Weights of a small transformer language model: 8 layers, width 512.
MLP neurons of a small language model. Each row is named by its layer, matrix (up: input weights; down: output weights) and neuron, and shows model dimensions 256-351. Each number is 128 + 24 x the weight over its row's rms, rounded and kept within 0 to 255.
After each neuron's rows, "fires on" lists the tokens most often at its 100 highest values on Wikipedia text that the model never trained on.

L3.up1220 [119 110 111 114  99 148 127 147 180 112 138 142 103 129 128 171 124 153 112 113 121 110 132 116 172 118 114 184 139 176  83 131 164 149 155 126 130  87 118 163 112 131 128 109 160 154 103 142  87 164 143 136 103 163 125 147 145 147 140 113  76 118 167 121 137 144  98 123  96 146 120  91 172 102  99 123 139 149 144 159 103 104 169  96 125 115 134 119 139 151 101 142 134 171 106 120]
L3.down1220 [130  96 142 133 171 119 170 149 112 108 137 125 128 102 131 128  89 151 141 144 126 155 101 147 162 120 148 137 142 132 108 166 138 112 122 102 129 156 144 163 156 115 125 124 131 175 134 111 136 163 154 114 136  84 131 101 109  95 134 143 117 135 140 117 165 168 110 124 183 148  86 109 135 114 134 132 102 141 108 106 125 132 145 121 158  96 122 134 171 103 109 150 144 151 141  92]
fires on: " S", " C", " of S", ", O"

L3.up1099 [101 105 112  64 149  90  93 138 148 116 119 133 100 151 115 144 108 145 126 101 106  87 131 153 105 174 123 142 140 172  85 119 156 111 128 110  96 140 166  58 108 108 178 184 171 154 122 123 132 105 177 112 116 131 139 142 161 151 109 106 130 112 119 113 109 113 152 168  96  88 166 131 147 141 135 112 118 150 114 110 127 115 110  93 120 121 105 139 156 146 133 103 108 108 128 190]
L3.down1099 [141  63 127  96 143 136 130 117 159 108 117 123 116  95 136 121 164  92 182 146 134 161 102  95 145  91 134 149 159 154 136 141 115 116 134 121 156 157 118 136 112 155 130 114 135 162 110 148 107 113  90 104 105  88 124 115  84 129 130 183 137 133 145 120 134 144 151 164 106 113 123 110 147 124 124 144 143 134 110 129 127 125 124 125 132  99  89  99 164 134 163 105 104 114 130  85]
fires on: "u", ", ", " London", "ü", "ing", "7"

L3.up151 [139 115 118 114  69 130  98 120 155 144 132 136  94 131 120 129  89 108 114 125 126 173 116 138 164 170 136 117 158 118 101 110 110 111 125 139 114 145  98 139 111 143 141 154 168 131  94 140 121 125 118 114 100 146 129 166 163 104  95 113 128 123  98 119  88 132 108 163 121 104 119 113 144 135 155 146 148 128 110  93 134 117 152  79 161  79 158 147 102 146 194 156 144 144 169 165]
L3.down151 [ 92 123 137  93 137 157 149 112 152 136 113 144 140 161 100 106 116 142 102 135 112 130 106 153 133 163 153 101 132 132 136  98 117 133 169 148 155 159  99 133 179 130 120 152 161 139 109 125 121 106 151 173 152 170 147 163 141 161  95  99 133 101 137 125  90 169 112 126 116 156 142 122 121 124 136 133 126 115 131 101 101 133 145  96 114 114 133 129 114  97 125 143 124 153 162 159]
fires on: "J", " | J", " J", ": J", " (J", " \"R"

L3.up1176 [108 145 119 114 132 151 155  72 136 111 109 141 102 110 124 127 134 103 105 151  73 116 135 119 172 172 143 140 162  82  99 138 112 146 160  93 126 116 133 148 144 123 106  83 159 148 109 140 110 144 161 148 155  78 125  99  98 163 154 142 129 124 123 121 159 114 137 137 108 180 138 104 131 112 140 111 138  92 169 142 129 125 104 164 133 193 144 133 132 126 115 140 110 116 165 101]
L3.down1176 [141  90 137  82 127  93 108 139 134 146 109 150 165 120 118 141  89 125 133 158 140 178 123 112 185 152 124 174 146  97 136 160 124 152 102 144 142 162 154 106 131 163 101 138 134 118 108 102 113 126 104  95 149  95 131 134 176 120 148 141 102  64 147 133 150 139 144  93 116 108 112 133 182 120 105 136 154 142 126 171  90 109 151 162 161 163  86  78 144 131 149 143 102 138 124  85]
fires on: ".", "; A", " sq mi)", " tro"

L3.up443 [110 147 115 154 134 104 138 130 127 107 126  79 123 102  86 151 127 166 153 131 122 133 148 129 186 128 135 110 115 118 132 106 134 141 112 143 122  91 110 147 159 101 126 168  96 163 131 164 133 132  92 118 135 125 129 178 124 133  99 109 100 140  71 149 109 112  64 100 164 122 119 149  83 103 146 125  95 109 173 154 143 135 124 127 134 130 119 138 110 152 127 145 140 103 116 110]
L3.down443 [104 125  66 139 155  67 109 141 103 138 148 124 133 122 128 136 117 134 169 174 119 107 138 129 190 149 149  77 121 154 137 139 156 117 116 130 112 107 136 108 131 117 132 112 126 110 102 169 146 122 102 141 110 131 126 124 131 121 123  94 129 169 130 150  88 154 135 201 148  77 145 110 114 128 148 140 131 119 111  69  91  92 137 127 120 108 202  90 104 127 161 122 108 116 128 119]
fires on: "\"", "| Total votes", "|---|---|---|---|---|", " hold |  | Swing", " offices"

L3.up290 [158 147 102 176  90 165 126 108 145 104 105 150 175 144 147 139 101  90  89 131 118 117 128  81 164 149 115 104 125 165 108 133 118 153 158 134 149 161 109 148 143 126 140 116 135  49 175 140 124 139 119 117 119 124 101 145 144 138 151 143  96 129 149 146 124 144 160 128 133  83 158 145 159 123 167 134 147 138 124 143 140 138 106 101 154 160 110 144  93 137 126 122 147 141 122 128]
L3.down290 [105 125 178  99 140 137 133 136 137 131 160 146 123 103  77 128 157 171 168 143 156 142 120 166 131  94 116 135 147 124 191 125 160 128  98 126 123 114 168 120 106 156  99 131 144 158 102 127 124 134 142 140 176 132 158  89 113 124 129 106 140 124 108 121 125 131  90 107 125 141 105 117 105 137  85 108 104 120 119 125 106  89 130 142 119 100 145 105 144 144 146 159  90 112 169 144]
fires on: ") | ", "le", "st", " % |", "ia", "istrict"

L3.up631 [ 71 107 111  91 162 109 151  63 102 154 145 150 127 154 130 137 114 122 121 142 138 162 104  96 146  79 152 120 128 101 126 105 106 138 136  90 153 130 140 140  90 115 118 123 110 127  93 140 138 164 138  97 135 105 130 101 148 108 169 124 125 174 125 114 132 148 124 107 120 167 180 144 114 136 129 150 112 110 130  89  76 117 179 120 160 162 153 105 114 126 161 147  91 118 132 162]
L3.down631 [138 169 146 110 117 136 135 171 161 112  92 102 130 136 122 145 120 169 129  98 138 101 112 155  62 119 121  98 137 128 116 137 151 124 122 144 142 129 125 141 143 157 174 102 156  84 168 110  99 127 138 141 126 149  90 119 155 136 107  94 118  84  90 137 102 127 126 130 173  99  95 134 130  93  99  79 183 128 138 172 113 148 129 126 108 114 120  89 118 127 147 110 150 187 115  74]
fires on: " had", " wrote", " found", "er's", " took", "'s"

L3.up1257 [141 108  88 143 122 121 131  93 123 121  92 131 132 128  92 122  42 121 142 123 119 122 139 137 166 105 101 142 111 127 138 112  93 145 107  86 129 121 103 142  93 124 136 160  88  79  79  91 172 133 134 141  96 122 162 140 162 134  97 121 140 128 121 152  95  89 133  88 115 145 126 134 108  91 158 153 110  94 143 114 114 123 146  88 179 109  97 115 120 137 154 121 112 142 145 183]
L3.down1257 [153 112 104 124 151 139 119 129 186 108 132 165 140  98 163 137 134 154 130 127 138  93 121 110  58 138 133 103 171 111 152 125 150 147 108  96 129 142 125 136 116 108 157 135 114 144 111 111  96  96 115 122 143 134 121 107 114  97 172 150 155 106 137 151 141 125 122  90 128 189 116 133  98 137 154 151 128 128  77 139 133 146 138 107 161 155 140 200 112 120 100  85  73 140  72 151]
fires on: " | H", "H", ": H", "- H", " H", " of H"